config.toml
head_dim = 32
intermediate_size = 448
hidden_act = "swiglu"
tie_word_embeddings = true
init = "normal"
init_std_up = 0.0449
optimizer = "adamw"
beta1 = 0.95
weight_decay = 0.06
lr_head = 0.00502
max_grad_norm = 1.0
decay_shape = "sqrt"
batch_tokens = [8192, 16384, 32768]
train_tokens = 115100000
dataset = "wikipedia_en"
MLP neurons of a small language model. Each row is named by its layer, matrix (gate and up: input weights; down: output weights) and neuron, and shows model dimensions 0-159. Each number is 500 + 25 x the weight over its row's rms, rounded and kept within 0 to 999. Numbers have three digits each. A neuron's up and down rows have the sign that makes its largest values positive.
After each neuron's rows, "fires in" lists the words (lower case) most often at its 100 highest values on Wikipedia text that the model never trained on.

L3.gate162:520449487511508505489490534520502496519574483539453493446505470463480516471504458503508516486461506553513475525478495502502526501518519501531444530501501492562497510555513527511522499490491486478525529485470477513472484492480477490507483515493518528542483506482487457489506486513469474488471526545511493505499524514545511503535470470510478492496461524486440508512475510480503461520526467483515543554507504538534502495540500524512494507477526430532497500491496495506482501509527501
L3.up162:533482472504457516475458520510492494500468498490513446468516494475510524487520508512498520516492534502488503490485459530501470505520551455524526498498498514531503522556503495484516521511499526476495501488474500469502472532485509510471549516458503534484484485508487483511478486530494490465479485590526460489512508466499482499463509528468454517448499540480519499529478513487512485524516504510496497537480496558489479438522549478521456542490538539516490513542518512509511500520474509
L3.down162:503500495475497530526534502537501528433499440515496505486528479505499476472491526520498519479530518511454514498488491490496519466507498490491496521507471490473498495508454502519588513536500476517517510484465521468529494528509511493493499479506447478485462511496506534460462505540477451503484521470485537530498501499478561522515510485532500468499515517532488503495478479487443471486453487494521489519558505517530465523508482501503502466545503476548509496468559515500528497520477500
fires in: "election", "century", "census", "reports", "books", "book"

L4.gate309:489485521495502524497452520541502481478500521534394481488522504492520532509502483426497521527553510445476490515505455479521476513499512517460493460482540536522561506481506465541507483515541510502532526505490478496506480488482499500506535510455507502474511462466516489502483487527481516476527550511511464519497508527539465522508481488502473465521461481491501486516492452474470461519523498544486477526493506522474503495511520498504487491502506507489466492517508514520474510525471489
L4.up309:508462453481548492506519520516503486527467475513496470525526535512532517463491482501529549463468491484443511483512477484473473516449503517520540493484468505566495459546536461517515489482514502484499486510503472507481488476526495491501553554525512509481503509504470476484521529533526516510490463537489528447461523528532495525514504482471495522484487498476514540515506510514441507485487485484484472494470522488476461500510513495499513470487469498523498494527514457524502524481510564
L4.down309:485504533526505512536497493515461497459516467585439494469497492499507472518490484501508460481489513503469503505506444516494463484510510493517505527484480532481490511534474436555478513472510473492520512515487520497512529552528495484488508512515528494476484542509496506488485484514526516518471565543488475496519486497476464518504465532516516479501503500478483478542507442476504514476495488485472455489565508470491498526495470478517506490507538527477489482505547492461477484482461513
fires in: "award", "medal", "awards", "that", "festival"

L3.gate113:532557468531501520519534475507546461503517493506496503482499485486520518525515498493610500481480485540515492481504510486470509520448503530526509506536530502491493469500495503497469499451484514513502481490473458440541479506457513502489497509547521514522514505484524464527494481500497523474467502532503514488496535469488564466484498476492487529497490489499531516461498503521511449512529462484541461539488548493498493509526487491527518515476510490534492520505485467486527508508501543
L3.up113:502514549527492497501473498496509495461506564492498483503490526452483504474510525503486492509531533491446537485517483530485506481458519469532481515481517546527495493512504478507542553500545491502479471517493472499493481451534453453493501499516510480496541485519490534504511528517491490525460453485522522521487494478463466505478472413480530444495501486492535528528479513529503490534530479504506496481498521534504503485505523467526504528524503502485506469488522479511520463457524466
L3.down113:500499475528472552481491481489482502457455497553506489518480502503487510468501524466525544484491539514556483502510530509500510531458504447511502474486504505476516519527495504465455510521520502480494522500509499511482477473501514535499515533461475511534559488485515522519458456483521437504532484521457494515480487505490532512526475510523491504529533523503532555527498500497508512524586484493507525521524492536512485520486448509501517470506498510546521528505518488544525501508516526
fires in: "division", "win", "cup", "war", "championship", "score"

L3.gate203:498452497484508507556515515492503530480522507500498465550487475477432511533506517496481516514450536500556527459545534553544502478511487507468494451493501506523556488479485549546513474505481498528507530517516473495501458514514480535466500510499483481511478523495471569522490547486520516494491467469501533497521537473485470507493506499516524500509511500510497541467569519505511508486492494541471497491529492508483487522493515483532494472504457458495524501494500497513499479507501478
L3.up203:516512491492476510489490491527483511467472513523519504454497469541526501504482474514515545545449538517529530523514495507468509539500529541497493514551491454462504503505476495495515512481515516536506491486501514523492501470525514545517474518478488461464508524514576486515462524512519442523527484507574484494508545483499540441489467493463529444509506472506512506494524513477509485484497530511450501519500503486477472492500492506476497490475489485468479491514551513548495515503477502
L3.down203:476491515474562502496494540512517518479498493494513490524517523501494503508471472508511488511488491470527553485510496501520518490505479498493486513507476470521483497483484504482466506521493521513539501491509514495483466494496535541479519526471462476481489528461506492479462491513502578527547492569445471492486525519513519464425502487530518503459505501480516477501497481534517469492538499503509454457481439523450528512489516519490523484541492473516476534496488456468443505509493523
fires in: "off", "out", "outside", "color", "offices", "colorado"

L11.gate238:500478516519506511494483494520525482508506529453502499488469534522544501534471523547452489542518537482509507501471527464513475493517474522542529511510482493513485454514506512504498492445450514532519488472523541510478459489498465500496556532459514483431473500477541490512473505535482497477499492506479458488525470542484479464491513503508479471489561473518486483507562498455510515512503526515461495486490486482471478455514477528467494501516518541514505509509516485477505508515505539
L11.up238:511476496518497529510535464455509494528518528515516523415445539511536489485468490540517499550490464531529500504494480484490492516521462483497539535455502503489513483507539463514496505521509488485516512512512504468505526517479510509482531479500533515482515510522513477496506494528509518543489477521517509509502531511555545509485494477526476492468513491499539486486531483497467545523506475526499500499520479473458494498499469491553521454475509480499468470464478535527478491431487451
L11.down238:483507504490526485488509536507491512509494477492511474494507513529476505521473501469494485496489497499470491518547537465503514570500482487442478438467491523542505502471497517541534477446510475500514496517502539476480523523499543515536496525532445472535472465542500518469492476478452503510502488483536511475497508477468505455479507498484521497508527496517457532477495496518479512549528504485493469514447519521520513471514480493516555499517498480516529555483495496505460459499511449
fires in: "him", "his", "her", "years", "them", "may"

L7.gate287:522510483551467502483544480492500520524470491452499479547425482487521509524520524497472504493496549519487485481536479511502525511508504549494528492479530474529513465466501493485503505505516497517467496519468541508516522469470491501475479534560528459480493494500486497514497516497491522518489519520491507480517471493488517513508514503490542531548520536497525465543495462502543522548514444517471464531509532489502498485477525471522504506506481478510533505467467469449480473451538486
L7.up287:493540483491512522507511469495483527470481533496486526518546461499460534513488460483525450529503491554501436494513507549527480505503482536466506512516462515472541501487482536519485479516490528481503486482545454519493498485487532499531514497491486495514528501500473532487461485525517540522531481509507512512551454501553464507551508507478518517487476517544473498489506463535494527514476552478490496477499463497486469487474519516498449526494495501532512469481521529505493545538498510
L7.down287:489489522479507514505524467566505489540495482499480525492529510512521494525522462476452531481505487503528478482506524468519509500506466495493528504508492512463526548478491492487480481516457494487490482482526529511543496498473525480519491487521467514479446484479522507517475508482523539527486505478504460508517467496480491549450535492524486498493535533495544461454491492484477525511442566490520513538464501485481496464496486519490439505563513494509526451482495546497482531510502485
fires in: "are", "be", "being", "become", "becomes"

L3.gate366:496504532501492558541485490493520501518509504513410509437544493505509525471470505497509502546506516467527521438516490446484476442478499458489523459503519483513502497532504506532522493472508476498556474492467466510521491516519480492509503533512516471504539492480528524474497471488478526517503535551506509492486507489490550489526484469501503477526471514522511502488460501499498442502461508504520498545491519510543476462505482492503476501480467503529501508529518499500514519511453479
L3.up366:481473490481542493514498513489517514542496484497508508500528444507504497469470457534491511467472480490446496524493489446487473535530451500461490501525520497490509511483504484516498535487532495489519518488486523513497519480508553515526498501425524499534484496472522481504517499494531476472499510544520451477481513507545482517530501495487492533491476511530462500452503503508435512510497463522542487520479518475519535470516534507445482504494512492529510504521543474542523550516460474
L3.down366:514503523477508495542493506438550485484481485518459512504569468483497516492442470501523508548502482513473511521518509504513505484509498481511522493523486511497506512517494495515504481479483495477543560460473532450540513484505477476503447540515489462498484499513522514524511503529531509499497530485486503517506539500524478478501461432485516478512493520502484465502501506509530449511469496508452483543506538526524509528528442467522495522554501512527511513497501470490464511550513488
fires in: "career", "medal", "award", "final", "collection"

L8.gate260:552532525502455471488493494492499509540488515491459519451514536499554484500529476520485482522491502510457471451498476509513512483511460474503488535521468515470546522528529568502510468523489495538530467533501447491515513508474506477478492502490526512488500512475519519509487527532462495483502516510435523489484530494523473528541525504515505512532533533481480508518521498514531489481505479485502474540508535537522486473472461544471529489498506516518495459494467508463510508556498499
L8.up260:545467469491480477494478508491491494534510529505484453506509486486508506488535473513493529531478488549481463498486447521473448483521486492498496493441510463474547486507464514522497470486470526475508496548508503477529531496497478510494515508505492503496455524533473533467528463497504485518476505492531477547535537526535450516494538572468484494515470503500502510493496516515510452547538449484508512489540512499491541502493456501461498506497525518485476477496474476464514510511510479
L8.down260:501480486441471464475515509541481461489496493534465503521442473482503467497535488519506459504494493480505465506508523512511483470496525503479464547463484488536545503499505519481503535484508528476492490524506497538483483445494513490494518481502472506501507511481492536523513489467526533495533484491501528488512526500525528504526472470515500500484500526485473522491481528471504521512459487513548509494497522477459522454498471504530535442455531487458524473544524500592531498504524501
fires in: "four", "two", "three", "five", "fifth", "six"

L3.gate302:492510520474524521487550515514541459504519574479458519525519483550487500466488483568483555496480504480481499549516484486541503489521477490456500466489487490537493498477475481528494503481513493479509526518511518535490510502505504489509467519475504509503532507485480506517492512480519472502545516524525455501471511509532527512481491532475496525489479503504497479472457539463515469469536488515558520536504518494503478472493444497477524501505521456493526525496487483472466492433540501
L3.up302:482476517493503495480530471497501477507513522487508445503505506463517494498489501532506539483495511507470514527529473513500462474497465500470508484500498455532486516495484470542466527500522505508528527520489500513472501533483477547471504529429539503486550518507526510519464521523508482522498480524546484461487505490554499495490472540490468487531517462502507447457467548491499517533512522490522535525502511415482473479456509489434490481520516496509526508501545513485498504484495488
L3.down302:480513491487486521515456483503531515407500525511474500518510496460500490473499495443518488515538483486502506525525507514466513539492500487522454509499518514491476479500482473491482491506487498513520508502488489504519524460518491489503480504533393518485515533519548494496469480547529510516492537453488471485487474504494516470474504492497514469511513470469472526516484523503441481507511520521503475526560493444472516504516486501527531450488481491453478501505481502529511466515529483
fires in: "education", "institute", "society", "ministry", "sources", "minister"

L2.gate440:517508528533480501526502475475521486484508535457484511541531497527477511543548528500492489536483466478498493511526474480510499451487473504458501494491510479508496435462495491514547484478526456505480475498455498486484507502504482498490485497514498479511510483485491527440561484485477526484516485511478463448463465519503553530510517513462568495499490511518487456518485507486490524452481531503493485459534543545486471488494477514481513505483494482548511481509511505444503526519508507
L2.up440:479465527517484547571515475493513486497480504489481502532529474489496510489497469498512506522447476514523507510520494479509478507557519533473458531524501482490483469458486499534467535479479442503508489478513467516528512470526500555459506529556490503554452478473526538480508499490509520500492510487530509496469515497528522488494516493463492518465483505493465467461516503517499538499464486470482465485502487497521566491510471494521499536501498526513516467561468496481471515521507496
L2.down440:511504539522506470526490474486510511466548501526515524496534452487515498511562531489484512531509468538486512482557476499492509455505490528501476537455472486502526516486545486480501478481488496480521473463500478558467511495514515482503555495494452500500454489516479504479516554498497521506517521499503490509537506476518469515494520527498454503504496530526429500513492511500516483495506503499517505479573513528500487496492496443499518540505496526478552524498528507475511554487484536
fires in: "four", "three", "six", "meaning", "eight"

L4.gate259:482551515513517518507541480485499528502520495463471493478485460492488466538487528480531462542478547508497497548479488503470492507551517502482485503490536521496484505496479452500490495493465492531466464499497470484500561510503512514469489496482523529447497519524480459498510478439515504498515495525490509528512481503465454519496463523534478514463526469491509498492540526509535498531461524515518490487497511496527499489512472474541476496516474511484487449523466506432487520502550549
L4.up259:518475466517511527501529506490487505487482483524499505444510512507500481579491517477463551486490481541500529442478548472496531518492522499530492516509548464510446524500483488513452519556496534492512483520513501495495477524468501518485506508496518500497500543456494447462504490528496524509484521490467528460479480522506535507529473502446480533485494471505492474541481521465533495490542506479486506515507505460448465517473494533494488510484515527518487539502499488508524472480468477
L4.down259:516471481505517513481519526517442441495516535505479503474491496495514470558532499489494492483478502492492505499521534494489517524466447482501517531454524506497506473509529491469470529487468532534473471485507483540494496518500530484491505503527468525474535493501481495475500486534491475494483483444475474473503467474494503530491475511456487501515458469482483532497485509529539528479531496503514521525508504442478542493455453500533446563535523516507520503508501507574495496490506486
fires in: "mi", "moved", "running", "minutes", "side"

L10.gate101:494529556506490512505513503487470452499526501534492506487480491471498524511526511506526490513502468514513492503515515533517506473514570490526516461531480505512451527556491471474457503500497484516507488519460490504493531453470519514502481528502510496475464537481479467525491479525463470458485510525514506503492541539514501481503534492459499482520450524488551467485511551519498497522504473495500515534468580541486489505499501511459488487480478498519505513491450502430520505519509471
L10.up101:487566557505504482514477493482520513516500499557501526516521511475523501529529472509513496487453459534480509508493509536518519484521517493500522457478465510496511519525443511505486500517505509528522466532507517518500522492477537475554469486487512489520475521502433476553550497556490470512462498525497496503503529475511460489479527543529529509478466521493517503525468511494535486472481517488504509506455496513518535563531528479468466485535490516503523488469467515483497522507506495
L10.down101:492512543509456507488522501499529491503474484562500463479520474490497459507469490521508511480533475503474538525476550492478525531480506513499500474465457472494488498499531487470533501526527474507477491460481504500507479449480503509539515484519500518528453497517476504516518497549517536557534493479482500509527494502516517475491485503547524508517482486492535542453435487532471466505459471461535487483505507500486496540514500490469497457464540506510521520487462512468503467481455479
fires in: "war", "scotland", "division", "media", "dartmouth", "medical"

L7.gate49:505541516571480520510488509495484530484485494472487486528433492485552478541523484513534474486450498495480514490512494456487464518497521514458488473493528545519523493508503496485469464504552478501487467513496467488510489469507515543485550476521513497519539506483513515511515502511490504492558506527485492551485472481540452471472501459508456549509489469493502491512513496516521523444496499533474477527504488488499462501459511502550532498501464473494469493502458502486497503491530516
L7.up49:530508484525470485471518524522520541498494521487537499486499491496511461522495437489506469527487501509490501542494513523462500523493557500533494484462521507516478509466460476510485463478498517475486489499508505524487501477474479501501494535484482511496474489477494513564468490432507476507520508492521508484535498524524451502503483512533490520524528458491544524494489452453474491479503477456499494535467536453476569512520518509519517505525487510475502505492558464514492549545476484
L7.down49:531498475520477492522522541462467504541483537538487511473541528471503462438496487470531496484526530497500479544472453516467458510518560480490485533507527477516508496496508465514474506510475521450505475534525496530505529489494538489513508556485513505512520485504515469489496545460505499531515459456523489525490498489514489512469493492492503491492490489492498512513534490459484488487469485492489522526496496463475513459520499475496540448561474490533542468493507513516528510535537479
fires in: "a"

L4.gate136:542516528530522531487503511510469496512493469494487551484522499528509486494466525513535486503500504499476507520502485471502479511578508458533471538487473539500540501484485491535498481478496507496482456538477507502499437503493465480481490524509510501499504451494555520505507512500460495547515510511510532479444489419470539518490502479533532478489504497514492511506518499509493500506491505494574476459508504501492518503547479489503481508493500517495518508501484494446487501516452427
L4.up136:501480506483487506494509505489483537505454451511533513546478501493492510490524491530479505513492554484516472478478488493485486515537486534471508503468490504512504512493533504472517504526453498514487497510561516475525528499523526522500485524530465492507438553524490508497533550487543471473494476489481481480513514553503489520506449508512495495477521505529479461550507515521479522544543479492479516505511470555480482526539488484460480502480497454476506494513575457513513523506538491
L4.down136:526502483496487507472471499539515483452484426504503469498496478502495480521489466461524435481495506532479496481516494518518459525492477562465519521477492510502505499511507539515546473505492493477479515484517469494529537503545458500480522497474541451478462551513467477490530510493513521469502517478493492503507457561472490498515480457534512527512501481500513516522541530537486529449486498488472519485515505486471490523521518478516450524518507506485474498504535524501549470494481513
fires in: "some", "many", "more", "very", "much", "someone"

L12.gate353:524497522492497530465545527488495535496477525481464498536454523504512481515522547535472511541487523516481492563488510465521512527477478558440489485504486519509523518470498515497488486501488473513526493502518499517548511521479504483464493482493496508500464468522503522467485520521524542537483491497470480524497496475524493510478516505499509520474544467503497510478517484454509501482480491503484499471532472515487556492510557528465496469520557470532433499488473473511472547521475521
L12.up353:533515482524471531500503567496520497499533484489535521532452515480553516500501541513511502452511483508505471501457524498500511506510549456516476496510537544537534524554494478459448512493519474501548527467525457509507486515515458490487481561513517508497478495488540489530515518467495515514503558504497486502544505510497522482519558498462488483500511528485518506468511516487492494514505452512541505483527525476513503442503503489473509548511499513524533486484483499515515513493525493
L12.down353:496501505488526534488521491529477463520450513496500497513472496497523489485518504477500502523472469493498474537507482505482487529521484531477526497513501477524482485495481497516506513538481496510493500494481473497481496500516455502465464468530461510538464502548447530481499491513496538573504491416517508501473499505475464502465501490504539501510508473486505540519507486494490518459480523522494496485578508512526523513485525496511503521517577465585529525534498507491478531472482500
fires in: "their", "his", "her"

L3.gate103:498550485507536517519539500479514479512495502458488478462452491509520517420551478513497522511481539538531504543470518488494500467491446564481493508483498495504499473534471508481525531498476514444500470464534502480522518504474470491477527482525501527493542512517545545493440515535508515524517536538510508517539490543494515496523522470466519512509487488529513538515529521526528501515481498527521516517493512509491477486529482480507493530465483483507464470477489519480484503515486496
L3.up103:566503533528491533498528484520512479477494485501475556495467559484537505498506504494504520487522536475509495478438543462499490494511468537475496499528473481527543511499486536510483557472489501472477454469501542493535525496467498528496525497512495486475507538499512481508463569536485463502543504475477528522525502495510498507518475476507499514477512463502467483509512505470497490518529515500511484481502485462431500520528461513501487510451480503499533477470536476476492477505529493
L3.down103:497536513514488478515472499472524508492489506504502522483525517522516551468500521484477465514518488535477487491481487475506524527488456488487496510472483484484488559501514501511521487483501515523506474495510555481495491528498501531483507462490421482490463547487533487525477569487502459486520469483482477526504466485431497461539477509517494441492505497502507527497499472465477498506458491557514509533497478534504489477538503536490508471467495492452478453524496519470499485510445498
fires in: "him", "them", "himself"

L8.gate426:488496556496513530533510508475505460516557508512508488518498544497460544537505504504480509519537519522448487458493512467513524524506499454528475461475512468510514506562462501528493470498491483496464512532469473520487469520488530476515501471496520541513501477459489492504463506500497543470470503546464482496510495496440472461503505540491476491504453466530523501525487475496526498507486508545485520520529489540502505483490494505521510544515525524538494494543513493504499536531503547
L8.up426:472499482489523531497527477502504456515525530489510510505496503466547492449496471544464506518488495536522513490490488471493507506453515537525480509471517484512473490474505517513497490463513463481486517519501456527547490498516516514540471524497522503474521530517546538465435513489498502517532462540513529523502487503510542472521529487527462447492476468516511484520494487507508484516521486525478561512515535503475482521525474492502510482477471464519532529582481477530513492539519503
L8.down426:485440533500496483529510534557496514459498495521484463484472495492517515507481493490474502480532526536510506495530478488546519514472497527451495513473527488465539456452447520520499473476463518518461542454491509502480501543486497467491492481493482501468482515489505544492475520480492569465501517483489500490516497511460532491496501511519492450461491538485539519466487443500521478525505468524485534488509515479543517513511484532490484496460515490482511519522500516489441488490482518
fires in: "out", "play", "playing", "candidate", "outside"

L3.gate134:490479520505510507503514534480474504484503545473486499496526528485490532501524494464507481482495532460484554462483501477492501515496552501465505455508485499537475492491507437491501499467536497484464494493458466489461510502505515483493509470456497492468523533495472498494517486509509500473532500550486542519459493549504510474556519474504488484480469518478544453548507520481512522506507528507461542527505553483522467496471475446484515523499481478508531547487471492481474514495553489
L3.up134:525513492490503535497497511494468513478503518513505493479526541498525512448559481503483544488527528492486525469494488518490496484490524516496479495520461493499506540541489435464508494501497492534518463511495476487482475538512493468503482473502480486471434508564458513474524517533496502503495510508512524522486521501510535452496543481427476515465454525508458497506523479493522464478510491452502509484497496526521468535495496467507545516512487490473461521482519483472481497531567497
L3.down134:500469538479520509527468453449525512563534495487529503473470528520513513557489440474520475456528480507507504497513480506507532494453481519472518514491487484493478539493550516504497538506523519513465491499492512524515514512494511511482500523515498446526485523452502507491512522478493484523545535421504478540480538507511541507469522502529497501552513525502478479503503499494492472507499548490509484526514479539513508532520525533466502505548495516513468534543510508496501515531485513
fires in: "ship", "brown", "front", "beach", "huntly"

L7.gate355:480489528496442477510495462480429462508505499490519489507503463490477493525556522506505520507503531519521513519513501473521532511542554469494455489511507485473463499508502515501514481491495469512457489567461496511509439479508501509518452477480504485543489526483524458498496479494497503438538475495487505475519513448487522480515481485505512514489503478502490485478504515494530525502518507504494458508467487548521486468457512477531507511510444509511514470559510508490551505502458491
L7.up355:473479462548489470508468486521452478537488534479549542537477511530517490504522490500439474504482497510585477485506510482465516525475530517552513487514505509497490495528500496502511558535512497501517525481490499483495531445511545532515524526472489520518514453492488527532500523461453493510514499520479509483499489427507528499507505485509530512482494527533518467487518502505474528509509531461502452514486512495505490542495473495478495525464465484509486505487507548507524523474495494
L7.down355:527492498507478462502529536449535542480492460517510512505504519540472527490513486491516512520514512472459497523469501531441486525509492481536507488481494495477499512487449457506460516491536508517520504544448521467488490447484464481481527493500514461558481486534523523476511490491488558550460540488501501525505485441476499502480494518463517497532524491516503547471496523516478499511506525524477514497524466491496511519489514501529486562520494505510500542493542488517466528481496513
fires in: "off", "near", "2022", "offices", "purpose", "2021"

L4.gate316:473508519518500534504536555489475452507477470477512520479500496494508523493502516504500534478537439514489522500492518515471510492519508477535525503534493479518510553479498493515477508483500501496510543503492509493480448487474494518493497526482475502521453541492587506498493477559504528471507504518515550475500480530466514483468500479535523505512481489560520516476501513524488530481525486470490487533481525487483496526527548484514504516478458477522504470551476495573480496529471519
L4.up316:481530487498449499487552488499461487496477498473486505504533509433519448520511485474514474470507500479514468510487525515454537465521494486522439453505487484493472492540556499481520509522508505472498505474509504530487507492488519474483484513492470454490494504498469500519478482546525484532477484478470493435484467482492495494498450537502528476509494523493514463510472547456460515493470510444503535522544504518500513493505526526486473478507539473525473503476484491477466497500464518
L4.down316:490503493523500478496484475455471520460470513550521481502496508462532495487521460492467492508518473484467502538488482481527534517467499521490460473447452522501532530492452478488501520445541546529461452474535493502540490467504534514476522489497526507513521510487497488492520527497538486517477494475500492453503509437487497517474481514493481472478547498508502471532456505517494525514512545514531473540521488489509481515500517501458506527543506524485494459504511506501531516453469484
fires in: "de", "cinematography", "deal"

L11.gate144:505449508504498526538482545482483499513507511510499471520508478505508510503512473492517501542508498485474475544455496516544500453516514505484494460533553548518474497487488466508487501511508487485526535533503543515551477461469491494530488518490497492509500459481558536451498549520494468516541539519485494511514464497472515476538470444486534499496458502540520519527487488518477533503527523542507479530484467480470528468490520458484486530509498491519496505472509540465496524495518529
L11.up144:525515526515482548489540535514489516481488490509514538528446532520507550519485493505475479502518542514474483519520522491521493506527452497486524503498508514492522493456493513500528448462497477516464476479493538480485525468485513501499520511525485492498514519504517502490537480474476542513474493518484490513538473556497525525483515481559512516457529542498488492519488483487479551568539493506500531481533492490470532466508499468509459502499515429508490505489451483486516519453535499
L11.down144:491497503473515512493528487502530498530538517521485484475445531464495470517502509496453540519476484461499458518514494474507513517485478527464494504486494487486509509487484523449501454506535497477498483476471462564504506479509521532490494499494457453502500507485534500489484551485510487526512511445508555517508494528473487473489505486517517456463490454492505491476508479475535481506478513447455497532529483525485496478545531523461518512542539470513505459482474548483461504512516480
fires in: "be", "got", "become", "been", "is", "get"

L4.gate22:554465479511481499538543502541495532512444527486468513475506497506520499481493488514482447532513499502520476532553478518497482503553494503510494515496488490484472470459485533517462480497487472497541542495497511512517493477483496545486495490486493510508449461498543533503524506518509494512550508528471490493509485488534536498496510511490462531466507528541519521480490468477458550512499443501521451498506488507481506445459501548566490491514495488506538499501516494512516543508507483
L4.up22:517504505503490474474482456469512527518485497496535488469515466515488476547469481506507490515483537512526496496488471473493477511516524523483519478505478501484501504485482513474477428491478510464468495517490527440520508417481499494502482531483517501461536557501524519477456436475467537522509490503496500488503432505490477516471510542468511486554505499539523505522516511486455524509517531441502485477493454490513496476500456511537495461520492487497511520490501479478484494481509488
L4.down22:485482506487541526473482478481441518535507508535541457485480487535440488481483527492474483495506499539505507511540503536482520545466514500463525502459491518485499524480543526475506486487499498480515504503496467577505511518470495460462523502492494559450488503499551519469461481509488475514492503464527487502484491541499488518492513485489502488554504497503488480487522498491478478515447483512470497514478489504493520469490527497507432521560505517487516475490443487516538500502493504
fires in: "his", "written", "a", "replaced", "succeeded", "archaeological"

L12.gate149:529494493547491506503463512429492510536523524501513487485492476480513481492552495530486469529476469488504477529470525484507468483563515466474453543528525508465483521545457490500521503524470486507501493494488469495534510574443503520478481531535487484515503493492488499508515543461504508503531524539502505453494537479505543504545547523498485480491463521550474482499496510509504504502520477495496525484524549504498512486501523531476460498494489502522506509506542513463474507492530515
L12.up149:512469480539499489522468510484499529506480484493562505472517507522499500541511478479517497475519479473531529492507527450473567514520508543507521506528511484500498492533470451507499479500499486515478531482528509536531527516505518532479565558498493505516536486520491525493525543450516540487512524505475498478503475535490486541491514506487501537518468543490476472539518533509531495493508458492504459464550520489514497491514503478456498477534489542504484513433522472493500521497490494
L12.down149:498507513465472506552478532493538483476538492488511512468546518533454468476489475497439470525515490499492493485492484512504495509480526480468536495502464520512494518465512498505458470507474522485502455511509467527554462533494535517480496529492461472496510493491512455490474485546493538526538458477494482493494447465532477468506503499447447465505510517488524461521532475506489482482476517505483466537492518461505533512526491503511469481518501497479516461505493479489508512506534446
fires in: "some", "most", "many", "all", "more", "mostly"

L3.gate179:461484559505492457491480505484523462504519519514549505507516524470501478516504512498484482493495490477459500464550488488460501529507494490487517525482534517481515543507488537557500514499506491529473489480433492527493475468491506548526508502479509501501492494491521510492497458524506529471510496528505492523512440480475492469480475524540504477459512525502583499502506518539473522476497484544494520515513503530502523523507515510521497531458482506511485454504425505525443532505497514
L3.up179:460485493551502483469508535496524469512507486487546513489502526513488483516523501499481476483510511471472539505548505488492510505507501479467476483499526531512462534506454483586497515451532473558462482489459514484479478495476487526498486505489536522492471536462522487478536476524527521502522479521499486545516466491479497492487476554498516515481518542494531491495539527510439521482510507529508513517496492503465494484494505509496502547522475504512511493549458515511445531482507547
L3.down179:485486493497517465467499489520491502433482507508539515513561497526489509500503483494506517500514501506508512464559493491503465514482492489455500537479488490515481518508537517526486505471503465521514493480491502509488463478486523550508497479523511536507483536569483503487473491538488595508490464429513491520509485468468498499469503514510520513468524526534508487479517510520485523470449503506497488476588502524524529513502515499529466493512481526532492469488494486511467508486535489
fires in: "on"

L7.gate90:524475508472524444510561520498471522490492481505465536519475494503505509541513555517456445480488504493495531514492504508495502558527512523471546499508534480514510470486522500513506476453506512513477507509491516481491499543486514524553481498520503529535498495493495499482524528511471498508493485501490487492468475472473519505472539498541485449500547471487508541482508515486502497515479501530518456481487501523542499479547510467476531430488492452488496506561472485462537509504524477
L7.up90:527489510518541512510510494513462487478475519485501497551561502492435480533457490504532482477483499497490498502464493501485493499556509504454489498441533487507496529506527493497481455469484498509454532494479491494504543514457510500489498484516482478506503474544536503475514493495527479494438500497491440507559461538519464517480474529486502516506498456515491490527479519464509528470536514460493518517518536516508500523511483476484517493475515498493506521505501481486480486475463584
L7.down90:463484508506518488484484477504495482571489514493440451509460465458484460464512518515536498496536455496549473512525493503474460484487513503516487521540481525514536505446509501477478480505501536496555472504540506488463519497479507522492497500531509504576527475487480553522501493474483512482500494478498528508499513533527537525509506470529530521530500500484472493442483486491520521496467464494473504515495527488504540497478500497552519497515468516498474504540492501542518506524499470
fires in: "two", "half", "by", "one", "xxx", "three"

L4.gate246:510488492508484516521500548503501464498548532449492489428475466487473519448543478482477494519495485490511468544468482474488525487494500489468463527483519500486481497482452464540469490496508482491533501509500514453482515507494499495505459520517513482509513482518508519519531502491528514505525521493483474477493486496536488467538548478461488506566478444506521541509531530509499502500490474532513501528484478511483491475538543537462529565508512507516502528501495545522493547518496488
L4.up246:507478482465487532531524502471468433481521519491498462502527537530470524459520515513459488448526446515523494523499508510508545499514510513506467487506480542505529485492500461487499498505508471523549515504537528514485466501452507507476478490480484487508485480530517538486473482500530477513493520528498499505477486491534491550489492531454431520464518486507506525459506537552467510543530492515494506544473475510485505473502499519503499528532524480478489493541476476484522491467524543
L4.down246:509549539523517510511531548529528462520504471508464464486522496476502508522507474500459510493485492484487553468506473482512513468492510521508480454475485490518521447495525547526512519527532464523489486483541489451522514536464486528511474454515510491569529489515512514501534485497511540521526490440538525487503514483541501498508512485469536483480461473479483459490457513502511539522482500509476511470529503509512519481529507530481495533534510503490516543488479471468479521491497523
fires in: "jazz", "his", "soviet", "american", "great"